Part of a small language model's weights.
Architecture: rotary positions, no biases in attention or MLP.
Training: a variant of Adam for these matrices, 303M tokens.
MLP neurons of a small language model. Each row is named by its layer, matrix (gate and up: input weights) and neuron, and shows model dimensions 96-223. Each number is 128 + 24 x the weight over its row's rms, rounded and kept within 0 to 255. Numbers have three digits each. A neuron's up and down rows have the sign that makes its largest values positive.
After each neuron's rows, "fires in" lists the words (lower case) most often at its 100 highest values on Wikipedia text that the model never trained on. A number after a token or word is its count.

L2.gate1037:132150145128130131137119136096137144119109114120124164139105173120091115116142133092098124107125115161151157074156119159129127149134147111109106141127138093133136146148116125135159075106143145129100159155132114091157124141156141114165094083156120109134117126164109129128128142135110100143167118136141107123153061162125144123156146142142165123149094138116118100179194109147112154091164
L2.up1037:123137111118089151106143145167149144122139128147126139151123114129143144099122103105142108128111139129119114119163087172109090102154138145145099143127127103133127136145111142152129079151132151093132186137109170104171123113128141105085134138116110105112138166149165099118129136097161156168160108136145127140107117119132171111130101118129158142087104117084110131177169187122120123103129
fires in: "8" 28, "9" 27, "94" 6, "93" 5, "800" 5

L5.gate829:082170130113150125147129143108104146162096122119135133137127135116163093126094139144132143092114120144139155137118143118096122184154114108140096135110095156128114120120131120119137134118123101123094142141159173155143102147092151138105170081111162148120092144141146099166122148117117096140143118132137147122151147125122134167141123111137128115103078119106124093148127121104139119116164
L5.up829:120135132123106129078097125134093165130109094123119103081133128101140146106090103150178146112129103147160131132135108076129140131117114138122154111142134152130130138103116112151095152107130126140124104166207130120114162108135137117150141121122116144136085135134101126139063112139129141113118119148150118160125121140115120161093175133166105137108061137153092121203097081116117104111142
fires in: "to" 58

L2.gate153:159164138166086164136100090163158105122099117093146065123135138088127139159171172115174135105121159146141149120131136102065122123204139149118150130096091122123122130120111140111129147114151076126131128112146120157101124133160144108133114126096125144093089106099101136145139111120140117139137178132153109118121141124152136140123113170134169146135113115145145110156145148139137118159144
L2.up153:074129130133133128153132148112139103137132123137108115126101162125139137130126122092153117118139121134146145143110144118117082147144097136163186111135112132157146166119155151122118101150130107109165123138119103113166151146131069130099141125142100152119098125104124157134079100195154080130066121118163114091158127111095099094179116098189140114143132123146100127151100125141108142123112
fires in: "march" 16, "april" 12, "august" 11, "november" 11, "december" 11

L3.gate99:119174092086145122096169094141170143160137101122100150134092168118152144105117146090134160160122105122089151088154137142132082097167123136123186129151139133104123138180121146115134118122149170118140155119096163126137129123182114132092126129129153118117158111136103175135132107115074102165127084128085143129143107135147110158117123136145166109078137132126129060167072124136097117128145
L3.up99:096127074096158101095123126122125148173154138149080140159101141161131132072107118081137150142113102112101158117135116148152101094127121137136150116172130140116131136142104140115120131132082177109123151133087132125160169106178128114121122137143114126106144134112109130126134085158091149147157095122100113144144150096107083154094118149144155152126150120146130120120114135131110149140106
fires in: "it" 34, "these" 16, "what" 11, "new" 4

L5.gate853:126170110141155131143119117120130097111131119088137130129091110150103126142075107067088138100151120112149147086178152135144119173156146095165146143113124127131126163123113086147176151101110205089126115090089123126134160150152157091157115127125135147150116145130111132120146114149105153167108127123146179101119104111130129104139112138144174111115081127129156110165121108182134158125153
L5.up853:124094094148142123164147096141121087118135129148105130092135099172089120148087124110104124139171098138146136142126103086137105129120112088190165099094091117107130163146140122109123136135152137120098155102109129108064177147153105111124150129088087156106121134108109134115152126165115101129175161076141147131102094094131107125176110162121123147105093103103111132096104171135134173135133
fires in: "it" 76

L5.gate1454:128095126102127122123162139171085133125120133149152131103083094120107119138108117120150113100129127122127170100103132092132110156103123105135118122078092129137110115175123102126155160152133119134124123141116151102106165174102154165106155095160121143104157129194097107161123131139138163184108147148149110108138118165151068115098158113127108141077130140135120147156158113157091156136106
L5.up1454:076156160122159130098093151112140116132168096127132110122124145132137135100127119153139117104102139133097105107152164096104142121131116161142128147162144104155107141081131143119109126073138139150153111117138155170145186134158122158109107166119111111116073130159090114159126116140149181107131120117099141156109115152123097168168140143145136132169137116128120117136162114149113112134146
fires in: "0" 74

L9.gate996:133130106146146112141133107110142148129121089150100172134183124152127106129141168137130147137098133102097153142150132065129150119132113143104121130176128121117111143151143152115127107079117129143109093118131168080137134135142136140128170098120130146126123109063149141140152086139151129119117092110111118132137107113107149130102145169170130113141122193180119114114153145139131114110122
L9.up996:100129130162158137077131096103155125150119125109133116100074153121145152111113068141073128130147135141130107160161139102135127114142120156151172132112140131084118184126115122134096121111115165140135143121137128171130133150139165137156129097112102123181130102098145139060134116079102115148104115133118134133107174150102115083158141116143133124103097098127104131143111168130127131078152
fires in: "during" 31, "to" 16, "following" 10, "after" 9, "of" 6, "in" 4

L2.gate613:144105097102125124103116162118158086130093113110109107167174137115080149127130110156084123130129102096103116083151100120134159135145110114150121150152137117093142131155142120145186088134135154155120092131137129118111126128176136110152121151125123108160137129155117154137137141098127195135122128129116174096096087151160148124139170133179107144109106129131107111180088133124152118114136
L2.up613:096129131137110126115140146117104136104091129148145117087092157128133118140129169143117118147159162161129129111123132125090136157149122078146128155132115131146131091132144137113126137138172099127118076115107086093095128158150096133157107116156145160111106091105138097134167105141145098111132119107125118098106141117129122128117067136127116146139110183126151081143059112131159102150106
fires in: "the" 28, "they" 14, "scale" 4, "it" 4

L3.gate78:134156115163125153136123088106149147141140123135111121099111169140155137130123138120163145143123119113089151124124122140120137121148130061158134103084073110086130062130118132107137108098132115128100167155120117140110086121119134110098143161100117168097173139100120158099135135108138152123140129118169124132130097089156127125135111134107154106139100133155091153107084077086086097136117
L3.up78:123146092125114133149150149133127139102161129142142149125153120090143107116127143122138117120177123119149149137139124111127104146129155157136124096081100144135113100143152118123105184177122165132188117151116095144137135104157148125149136130130125130150083091146117129171127117113114153165127119155155166142161185150112121119100111133122110100164116131118122190126088070142137121100116
fires in: "in" 66, "ingrid" 4

L2.gate1475:102177073114131127098132118114108133142158132080108140122107152104124114118141135123181157083153105139100110155122126145116168100134106107117127100124131119121208155129150143108160118087123143133098114142148119103136137136138139128140099111153112116158158135076154137143128142117131141144141148113128115143122117163102144123111097091136183160176145127137110149107138104098126118111147
L2.up1475:129117103079079126096150125104135159131129105145120126122136133183127087158158136157112123129125145131142141109121129098145096122134126170162104126102137132134113164139106115127179103118149159141125174162118147107167126094120138153125115208149103171127148133077141098135161163131131158145158170146103117139150121097151119147121137137110091127117145112106156152170147135110149128082134
fires in: "8" 27, "7" 18, "5" 8, "9" 7

L5.gate686:121171140158174141091102113147103155127149130161101131106108070158126154118099135183108159112125124052111107106124139132128144137126094116144102144155127169115102136170128108103124180126149129133102171087071091100129127128136099103086169101114152127144132124128115146112141097128095118158120062146128147140104090125123125154146092152132133117137142133147070135135118131154105079113116
L5.up686:117106142138162139132122110140101154135138113133150097113151159135147135129140123147129149120127131115142133137113195126136136102138106139125119103132115145138156127127101140127133152132172153121124097115157132104118159158103116079117121065124132141119150133079135136147147106143113116117144131154121128133075121120136135077134122111104141120122120169099103115154144099146136104131113
fires in: "as" 16, "in" 16, "when" 10, "while" 9, "after" 9, "during" 8

L9.gate687:104158119147112149160110115156114142175129078118125133139132101170178167135129113094155115081140129109174164122148135145112154128156122085098103130113115157115147110120102116122140144101138147124101121127108087152128092122120117111166131145142134153133133161179109166120122155124115137129122135135134084124150123168142076139126159115141154120087098137154139160171111158150084136096157
L9.up687:163105148095116143109101097097125090168135129134119123134146116152158086166073136121142185118155136152119115122113081153108162127125119106123168094145120132102099126153092165112112143119131099110123141127171150111143124072202107120122111127151123166122142172138065099138119109147104169115116077108133126146126097129111145153121125165156103140111118150120147165129113080142121068146131
fires in: "to" 31, "it" 14, "can" 9, "t" 6, "that" 5

L2.gate951:140114101123112167111150097138124136138136122170122145154116117166075095121115135100107136085147109119111157101116091154119121175127139095136102154116129101123151187148074124132158086145140100119147132112131129125128139101124111118170122111092161127100116129126134114125142095117154121159137173125131103113097127132112088148142104135162096131111096115110083126132127142189114077081197
L2.up951:124126109094172139108173114165116123150141128102095171101140172136139127119100127144119129128077112132177175137113068118101108110138136125146138127106127126123121139113112175140161114156154171123143186122106143097132121137096142161155158118113106107103141134137177130129180094144095142136127125123098150151116144156145070135139124150120120076077136149101154098136122143154106172142138
fires in: "0" 99

L2.gate889:162126078182116173135174126133150123158095159122161122113141164130123155118102151157149165139174096130103118102132155098108116171093144108149132111104118117112086127110082154090101130133118098105084121091148122092096130131151126115161136123107091124128139155107124168115104152131093123136154127124148135145144134122125126139083144162123166129123152166135103178150153141073122109153146
L2.up889:110137122164114138131133154131120104132148156133130130145106071108143151114167104146169119090097154131146058114104162158113145152122164145138121149164140094134121163120077129114135142134099115121162112162168103101082125130140126072103094146087103118140134066100137133117114143141112102128157141087133167168138136167129133128131119120146130129127124094128129139125174143133155125074167
fires in: "is" 72, "in" 14, "as" 4

L9.gate85:074172125111152118143121118135089165123123098142139114125134160165140147137132157120118141136132141072145142150120131142109126148117084116120112138153154163142160135147117137132127141137143081153119189107157172110127126162119099082139119109144154118079111123161126099134134138105123162134122166161120090175137110122152135149156145104110106093132168121081117132167145100151124123138128
L9.up85:133126126110088136126101117144128187122116157111133165127086113139107158145148116102145127123134126126104139115171151143118153103143131075125141197151123149126115153102139121153118150169089120148156118113191134168118141156096123093112126121135149141116143130098150104123113160141127143170106176101131115143151115152122097131145101149105116134134141093135109183154116146139133118152091
fires in: "0" 89

L5.gate1312:152168101169128146130116111108105085154136102139153152147160135127146145148140108077156119122149131132117135100121077178114144108142130063116150186149112134127121116100145101127162113152091149145102106088108114142120124123118164116134100156149147137153154122169175142142150149084130160139080116149094076161168151174092129124119119126119145131109152120101152118145131134142136169123116
L5.up1312:157166125165139164107109105120114161121124110136067157104125095091095151105127140125104123124153087118131139123145103104116137104105110093099101160138105081103085121120085117133111147135106124070106115112108151111122113144164119121146120141144102146173175133139110152114154094126159112107164130082105111135142133083162122097103090155108165141147187097153132130169129175127117112136128
fires in: "it" 26, "she" 17, "he" 15, "this" 8

L5.gate716:096129115143164141095106132120136150105148121094163109124181122128146155140114154120122114114091116133117144099148051119111108081131152103120154081109142062098154165144106096098149101141153168111162144117172141168141086156125101111125158102113152120170145132127131101141111146119132129091115106117115120129129093144169131115140134150181126114128148121121157119104152139116080155136162
L5.up716:118150119122076113139129155129145132163131112099152158147130156133154140114124110084124132133133136094110130114115132120149112107152123083109127151114123145092133151142152114111139148165111155122115146148126159114174120118094064162115118086143132185104127132121131149174127150167106128116145105113137057109110143130110140117120082101108124165133111144113124175103178142131102142128131
fires in: "0" 50

L3.gate873:130134121148130105126151115136151121142129110127097169148162088148098109146111112144101133088141112071130158126169110151111098135144141094164116147103107105096145173136104088155142118099136137136122153152150177104098144133128123125127144056126096107147121116151148122203126148138104164113114126150154177140146115130149111134100144131151128097118098124136107142121119122149076096099151
L3.up873:127120144136142112073117094131130145104144086096114124149117116137149157139132121133118133146143154125098093123155132133105154156137139118144082186110145101111131083161115084127150176121153160100169126122117136126162140119082145100183111138125138148126106149140135102143138128196145122144116105120168102090129146138117127161098162124137116149124147116160115108136155134197107121093123
fires in: "0" 57, "1" 9

L2.gate1360:141152131148118132135114120134172097133145106134138141149107139168143193135111146130072135108114121104152165090145112163118134144124125080107135129111134093117097138135120105144168109102170128169117138179150149137097098103111136122144138103120112103103144109129133140117145060086137168151108134147164160128100086159125146176135132133118131110109097105138169123123136100138096148113158
L2.up1360:136151108139083137115091151089142158113166164194107157171093080130111126121137112127127102118131107075127143115119087121146132127096129120117122139141165107129107144147123150155134134166158098139130143137140093110123097102099090134127104120162081063116158080111130099108145086123119136158138138132074195095134127102155147117139112110137154127134115166152147182127103112144101092149146
fires in: "in" 54, "0" 8, "667" 4

L2.gate1268:139109132109130157110159149156160147105143136113089159085103125109111135147104120137099086123161131129144157063130121151129146129141124104134129119088142089120143114123136135138116141148115122164135154119120111122129074113119101094120121128139111096147169138134155104157104143090154133176128125174119123140118128171178144119114103091140140119135065083129117137144183097118123141073141
L2.up1268:122138140127137123100111148154157165142121126119096157115093130130132154139121119106135144104113084122190146133117086088146099097145160163127118127143135079092142179092132160118139136127125115161136184109117147162146102126146135101130112151170131149166137147133099083113116147126118135109103136102102111119178137091149143173143085098147131118092138095110157095158148123135163161111173
fires in: "7" 19, "5" 16, "4" 11, "6" 10

L2.gate121:147174108149128178135100140111084116080137118127107139128170105121102139135119107134096136150115123114123096149154132126128121128154153122109114136081134169149125121092167116136157113154112127090112149077111084131090142167104131103138150125138100106160172136128156107086129119134107164128122132169131164165104099131151140107112124133122141152119124155093092108174123143142116108122183
L2.up121:165140139163131148103151129138122167137126151140135163137156054129161103144126112134112129129138103129181169132160086149114093124146130152139097141100133105165117116095087121146122154111125159175146156136113133096117125127108089127106152139157139135145112151122102116136123133088070177102091145147133113116105116105091142133175121143151098123087120172119133140168103118120174130092112
fires in: "4" 37, "42" 7, "40" 6, "46" 4, "5" 4, "creek" 4

L5.gate1042:121160138156133114169123138139104126135119152135119076100116167122108136115115135136099139089128174157147101099128134128087149129189147081114190132147112140111151150139103119138105133156106132131144096096105179132144120149139092092123143138118088132133096107140126145170109137133119119109120128140117097085113133196106124123153111135136143117133121142108131118191106149141147164126158
L5.up1042:129147155119135100150144145139134133121118117144135123109120127112127154137118083132136119122131135109100145116107128185109117105185106142158128114149107168111081143149077138136139109180113121097110130085163135092113094170170147122071110167122133141143129115135140125133126116160175090142112147101167148152139092133091098102128136137123136113151166115147094117150124165105112193146126
fires in: "april" 15, "march" 14, "august" 13, "january" 9, "october" 9, "june" 9

L3.gate1260:149170109151145123152101133154124150148080121124097133153113126149164130135139151125122142100173137161144133117144130143104133174147145146121098185098105096096152128179112141144161136132099109133135127158145130120129106144104098143151138108163100090141095133171086101126149119147141108143137145141109134155109102122145113093124148136171113104106093126176112121150158101117140127087206
L3.up1260:154163114175113140145150121122128182121150151126110150117171095153168154136118109130142158092155135133123128105125109117138123095139135107098136100118125120121130115158192104086130119169145150137072129105154171142132133114068114087101163100108148115184124177100104098139135100111145176137098123146183106145133129098120129075077144097120134144179099142125102096126135092148119110136139
fires in: "to" 86, "not" 12

L3.gate1089:141129099136109165111126107134126140094128104093140113123105096125130165152124201151113119132118111121129107114083111078113133137095082111115095134092161128130122155140113120101166135159177133099105164146149155177120125139126161124098134088078147132121119135135138125156127114128099135121161147147102155134104107142192141113128135117089160113108172143111080152129169131116103149153128
L3.up1089:115171103099140132087112121120161100168141141152091091118117117177119141157118133092135136088077136106106122136104086131102157118105178141107160156137163132125159141132090136126123096133152146146126133086098126161113149143142129133109156103127167151120104148157119067132136135115150165101127161112103109121124151153127131129162122123127132119136163135108141103140163080121143119141153
fires in: "0" 60, "000" 10, "and" 8

L5.gate1438:110127110134177154099144153150142111172151129165101103138107143168230171126115145109133125121117101119131111103143090146155129140139106117126156125101133137150122144135115086123122089101110139186101123141091114100098130123133075124115096113152106124121135164143128144122158148079108150120116116161120106145105103137114148108109147125135125072095106145125130150158117133115115052161146
L5.up1438:115185108114158125145078139127128128169140154152126094166123122155144149141111103120138153107140145123084121122121140173126112117155133142179156127172115142122132131135134131130136138167133141127108106099087166126115179146168146140105095115150132099106122132120160131156160135157107172076152167123112135153122137131131121139107133109128119132129107136117077122126100115132098147133133
fires in: "he" 32, "and" 17, "that" 16, "it" 10, "who" 5, "which" 4

L2.gate1252:123135147172110159065185149150092134137140128120127161120103154117113114108134148114110090159129140081127115141141144107105153144099154086166174132081090086105136089169110140136109173151143131078119127099130135137112101114122097104121132122091121114150169140147141154102136122152122119181127119133160110100141135146142133151129121132121162087151096138100146141130060160142117119160150
L2.up1252:118106108165144139120120139107130148092140103156151151095113104150137161101149108131163133121151130129186132101126160135129168173099099102141123133136134127113158124085119145074134111117147112093157123178146129115104159119095124133117165168081116128121111139125114157128138087113084143146154111111137102124141152114127141137129130134125073136148112138132082135159158150091185126096109
fires in: "in" 95

L3.gate48:156149116119162109092120162172083127173167143130150132135155123185149080134102134135080129101152148143123146136104092145081135128129126097093190126126128116122181177145087143138065112097151114144115174120130134128108109119107127138133143131142144133091138101143146125142141134135131118160137161168136119120131118125143100147091118112199125073148118099133124136140151129144108163106176
L3.up48:122143128132140126135139153124172120105117159101105107166092092142174147129154134119141120080187097137163153114103128105099136082117104073106115135176158138115141160059112132108129156153116145121102169105130139120093104122156089118132150122144141111122152140110108109134127148125124146124152123133137067139094144102152123142135123121178117150093151162134100097170081149151146162100154
fires in: "2003" 19, "2006" 15, "2009" 10, "2002" 10

L3.gate602:130078132094098145104110082128141088115166135144145130118127105102143093150158087160151113142115151132108137136076119131087115150132118155185131145125149127138087114143098133119132129059135141116139108117083138103094143132142126144132106118122122126174097105082093137158146105099110101128138125139116197127117103141102111144104107152153133132134143146151104108113131172100104156185112
L3.up602:124137104145130169145111136138148083126136113138171126108084122116124115103132116137123133134119149181111149150173151121134137120164084112114145121119098089127155132153135112131137120141131137134124103145196153163116180108140132126095147138135106141115121124128158147123136138135150152128081127159152135136136126119118101119110146128123150134137140114083149096154100127180145116132104
fires in: "21" 17, "31" 12, "41" 9, "22" 8, "51" 8, "81" 6

L3.gate1278:120142103079152138096142085201123138134113125122097100145135171116105153094166132099140133129095103118091089155095119137117133115129144094139127116103121161076095139100150161119116120107133102095127122108145126137142149108128102126106155132109100146115155154113127080138122154087091139123130161132094120149079133145112124127168129145142122111067162117142092111129142130102128122090127
L3.up1278:096182090140160076125125159108163124126106147125121158113129146167150127122135125130142139124139146100095133102153147099126151101137148129133121099151143140111124148154132138112143140100160166135142113121142129128136191150153158107120153142109062160121143107103112166085141174141149180123103115127158119140110119107141107110183121131103128134122115143127122099145091151083123200134128
fires in: "which" 32, "had" 19, "having" 10, "have" 10, "using" 6, "battle" 6

L2.gate391:130097151153111157109139138139133128110137106118167090135134114107125147145122144117127142139127154165149182146113063123133082123155128112086104100119125116124160150119133087095142158087135117094150159125145131127105128162157128148110169123126154177134143126171138081121137098072125161136158129151149136130102113109107137114094135134170119133120127154071122086161129151136139127117142
L2.up391:168149114155144092155128117103141102139125105111134121147109134143147135116121164092154129136159069149137121121070113146122105136138152130133131137105120152127109132127114174138127099174135162125106140093128190142107145134168142123128125147131113098090107118083057157200107147145111197110122079121116152092128141148126128140116133146162127134127093147149116137157106179141098144108158
fires in: "2003" 15, "2002" 15, "2006" 13, "2004" 9, "2007" 9, "2009" 9

L2.gate1149:114136117150130135173115108153135087106121127135136127112126129119159145110151121157113121118138151152107123142126111112101112145162095155145127142148113161142134138166099145078122143107152137192107149110097145156124119129112103113059134127124149146109126155102146168155126089138088141111130118148112195109115115080170108130112156095165125141106174109149130153130115153131099126144167
L2.up1149:121161144138129106162121118085116108134165121134126126134090135128143101143132094118127129127130140132122150102131128115133122117129143107111175164118140136104129121116094125147165089117173049103142129154152186147099066134139125132149118106113126181128140125127138134105144128121125127107102144136149126110107124171108156118165163130140129118130127088160175061127135135116102119121142
fires in: "31" 18, "30" 16, "21" 8, "51" 5, "41" 4

L3.gate1147:162093064141149127125148118127084143144091112107149129121156130140118151105084181081143107129108076099129155072100116163131092113178147094135142124159100106121119190122112143141170120149170138118141153103114193122116108144123154140120134122126102093095120134167150124128156156162136169114161167122102077179161092117142089123119133150177150095102153142124115126153156167128154140097155
L3.up1147:110173108168170105162124122130108158132113108157092151162105124152117140108118144124132136149127134144144183108186129103141112136137127112140115157140120101158132121087163104125119153136125167099109131117155161137130085137119190138158111126107146123107090106129134112143104125181152099134150140116158080160136136094130106097139112146113141140088114145119110204119165162128105179120114
fires in: "0" 63, "zanjan" 6

L2.gate1302:120172136139108147111169110147102111158136097181138158111113119136101127118115131113134197117162139100106143109131111111123107173168145109100124114104098108115105121121156121135131096110139112160104126100153134159143141098141113098111144146113147091142119117136110181158127172101085143136132115151144186103158108168167143127120113115118131092100092126159120142137113147115162146166115
L2.up1302:111128127117166108134114126080163095153138120149130120113151099093130132103100160102132128141125116109144127131104164133155179138141132134162081122132136112111101101135121165110094167107145158101092139123087133097111153165139111107153140141129113108124122142170164158101177117101107137111127135144134146145096139120189161149087155131136131142120144121146115111142138126110111132082124
fires in: "which" 73, "who" 24

L2.gate162:165109149097110164102126160107129132121134139097136124127133140108170119127118107126140142066118178117124112141103157185132121113122153115102121150117173135096132136128118119147136131127148145137154135088150161141086119159108108112138132123112153113151160125128162139095128137064084135132114126160156123144070135106146141097132142131128166118129129091141175109138165134149152166129122
L2.up162:148121125108171130097148140165154101140137110118125147156131142129143115085127112108148082076121094119128126138124111115159131135116100107152143071159084116144115124102119150097113105128142126132101154136115152169157135105112099113148125124141100120111149144086106110139099145080118130111126153182126120118157169136135116188130173125112098128143158156147102137113175099127154142132148
fires in: "2001" 21, "2021" 21, "1991" 10, "2025" 5, "2005" 4

L3.gate301:109129106104145159115107162154120166168124098111132133153120139126150150168116161123124152117128100123098155111104080108088097112140084120153096137110152132107115137143107133131137146150118121158137152152121144143154095145144124150143135113150136126120088109124122117145124189120090135154134129114121117176093145169107121122128130101146095074138110136133111147135137152120081154116168
L3.up301:112138151094126123182131125124173158118147103087177120124102128174104109136146118150150147121112136081120151146137144120093112104145120123108154155127123118097102148142089168110156107129175149151131144158148141158138149113134131114119159121133162102123117141149100135167116111121133161138114177124140126110144142077175106197143122145125146081076154139124139133131115126167128146123140
fires in: "0" 88

L2.gate590:136165157131098187118094122158154107141153140137163094130137156136164099155178123132137166090124127135141120112101084113134135135162134111130177185103139119119124126123140124106174149072164093142181166111123150156097122129130093120131124118102138167054130155141133129128130113102121153114140170173108086104125122130101136119152128130125127105124122102131124142155132090135105145126153
L2.up590:118147131132082105158119126128107151114137148120117122093165217132141143096164126118183146126085118138099138117144129109126153090160154125125172112122106119156120134127112109118131118139123062140120126120148132098121118105102126109132126137105114107099081162127134112144101109165097127089174112137159113129140112132126122136142117152115150076122107166162136103137116092162181139143139
fires in: "2011" 15, "2021" 14, "2013" 10, "2001" 8, "1991" 6

L2.gate1190:106117094133106171148138114136140126119077149123201137099115126127121147118121118125126126135153123152119120119139142121125119153168104122150158108088121156098120107140088077098150119126148035091105108109148135159069101159118124146095164119089147142106128112130099166146137081124105072125154102147154161092099107116122111129139150158119133111123165144134142099100157106131125167150176
L2.up1190:093121122122116104140094106124112111100142133144118135114100125104157153120084127123131124112080082119129107139155135183157125080140104190137140103096129162121128093093138116111124124143127093099098143126125116130065117134152142109128130149125149114187155103113079111149142108106130102103135113156139114140124134121149130148110154142129136119170166135126145123125137151127135101134140
fires in: "21" 20, "31" 16, "22" 13, "51" 8, "61" 8, "41" 6

L5.gate140:162126125172186169103098108145132145146143147155127100131125069131152148113121151077110169173129145144144099116133059133137125125180128137069172078120128126102130146165101168137151143109104150110106155093143122097112120097129114108121114121098132125114141167141079183133137133127108131085148127111122144133124115102133131155123110159114104080086153124134121131119168094158101134103141
L5.up140:091135153111131127079121154129205106131164152114131110088150131113124138110147118122157139156165137081131130106131127094116116124126146101134137110126121130076106131113160113119084180140140126077132142135138114121156151162102127140121151122111152152135118137150153145108153140120132145107147136128081108121135145147126112107060179141110131129091159128124151149134151106116118108080093
fires in: "that" 45, "which" 17, "edition" 4

L3.gate1143:110148145141137156083150105141121101158110112153113112148151105174154146133143129113119122118093113072128123156137070148125122133122118072147160181107155154115124149126074149131108083157107124159113124141124135076147155148139138152114117129159112138147114162163158129084132137117086120127171137138104136117132134100113151133119106091170101161132135125110145142130112130109099144111159
L3.up1143:190127130118101127159125119124096143180139122136141127123117124115138168130132104107115174089122131110139095135162163166125135134150108135128119124123114121139121175115135136165132166146095163152108106112098105147145155110106117103113099128156142153122148157131158143151123105148125108150119112118133110165185107153087119149126166175098165127144108097102131090125107163171108105148111
fires in: "it" 38, "he" 36, "she" 11, "this" 10

L2.gate1168:143140127122108160129146129146118114184113120134123149118112098098114113147082161125116133106121156097087149070101141120116099110150098139131151136093142076091115103131111136114074117155146158145108153099114129117124201109115122104129123114124143125121162128091137128187177138122156130117148143167149149193106103122162119122106114116130148123097148130082110150116098128063122163106111
L2.up1168:157117140138123118145158157150170228141123155145150162129091113115151175147113094121146114136152103139133143126182143117145103091141129156127129151111138148138132126126148107170113144129127124179108128158117136136113092125127110110159149129113102106115135157121091134163113118150117165143141136124148131159124124140105163118190080176087131119099092165157123143122102078166136105120116
fires in: "5" 26, "3" 25, "during" 4, "55" 4

L5.gate1484:097094129102157147103119132147108172146138182138138150089150125159133143163116143147123127107107140147153164093117127160105140153159126115144153101111126105075053120126081113108145146145127104080124107100120146132129146112103111166122136186102149190102125121142088115100150110135093110073136121133107149105150142160157124118113136106119118073073134095085122115155164151119117142166108
L5.up1484:111145111144170144097092133145102095118137101144130122148118123179122116143134098138144138095108143135130105126110116140115149184122143097073132138088157150136140163183110124115128117117125134127154123123126115141143110126147109151140128136117169163112140148153155168126201134108136128198109127134067091094130128128140136106111116127132136100129111127111090122142114140154105124125145
fires in: "000" 46, "306" 4

L3.gate846:119173104121110139099150140166119131132105148120169162085116130111168133174108160198125107133146117119143128124159180160137099159115110068129117136155091148078149134164140120134103115109124118098091131166144128120127160125178136087121126078122174125124113133123145139135120129154101125104163119187126112185096092137135096095132110108131121135136158173134129127154128119117119104126155
L3.up846:151113146121146136127090143144114111147133110113066128198140127108158174159158148138142143102125145121155142129115167133141137125116125141108109160135157133171176122128119104079136134127133101107154155135143117120091115163116132101078148127154122124140122126147101163127110090154144126127081098105137137161160116155159094127150131125124076144133135165134137100132153122118129110139119
fires in: "and" 64, "a" 11

L2.gate505:105145173119177125101095183120125152154105095176124145117088157147143132142131134137154117114174112106178100118104136163110124127103134116070115186138111102148135125117132114143150074125115100175102137122150138118138150123122109132127151142102151150138128158159180122135097152085137111152127119110151145131145180132149098115137127108075124128131121149116130124184149178127140111084134
L2.up505:121116125152141102106129157108141160159138163121148129158140129162107124118117157121084095135143123141117125122165116127108100079115147093157142144135130102135105103160106108153143114124187132122122142130142113137126108131135142111114086161141071121184105136134146092107176150155148092141142138127138127148117134108091068121130121163138128107112115073117119146121136118106073130108141
fires in: "0" 39, "check" 9, "9" 5

L2.gate17:129140135148148162131070103128125140158145094108123140129155164184139127144124149124130130095101126133144152110121147146122115091128125082117170119115095132080125163141144180140151084144115144111150143107134152144127156153114179142172166136119133139132101149158162118190081163144110124113141135167100159139159101121138089120124129118127113105120117107121096118097127121150114099123168
L2.up17:125137105116163120109145161117144138106143141126111123165112089148113141146151125118089141132124124114098083107142106120095142095141092146134099147140164129095098134141076122140149118160184131139149165165132177158139090132137127155110113092107146104114155123148147102097131135114129158137099138118157199154101143137129149140153129138169105142088150110128112110158122108152090063103164
fires in: "0" 90

L2.gate1169:140158091130107176133118119137123159125158105121150167146090113185130112116128136154099139121150125154103156105119185162104140138143115114158181173098084096140121111141132114129150142127131125115157119102159173133122164093165156090173138154096164135148126124092115106152118099161121143124153132141114135094093082127142123128081102105149118127096117120098091101118130063146134121163153
L2.up1169:136086142117107108163148128113096141132125112145111118126151105142136151110113145115118159120096109128157133157147132149179138140134131130128160135155141153131155161135142152097143149143108091115115145160195139092094095139160146146137122120109094056082120171128125163116126157121130108120152113154091109161101151112137134135106200120095108099133127161152150174109138136111140139098084
fires in: "is" 54, "from" 16, "of" 14, "are" 9, "in" 5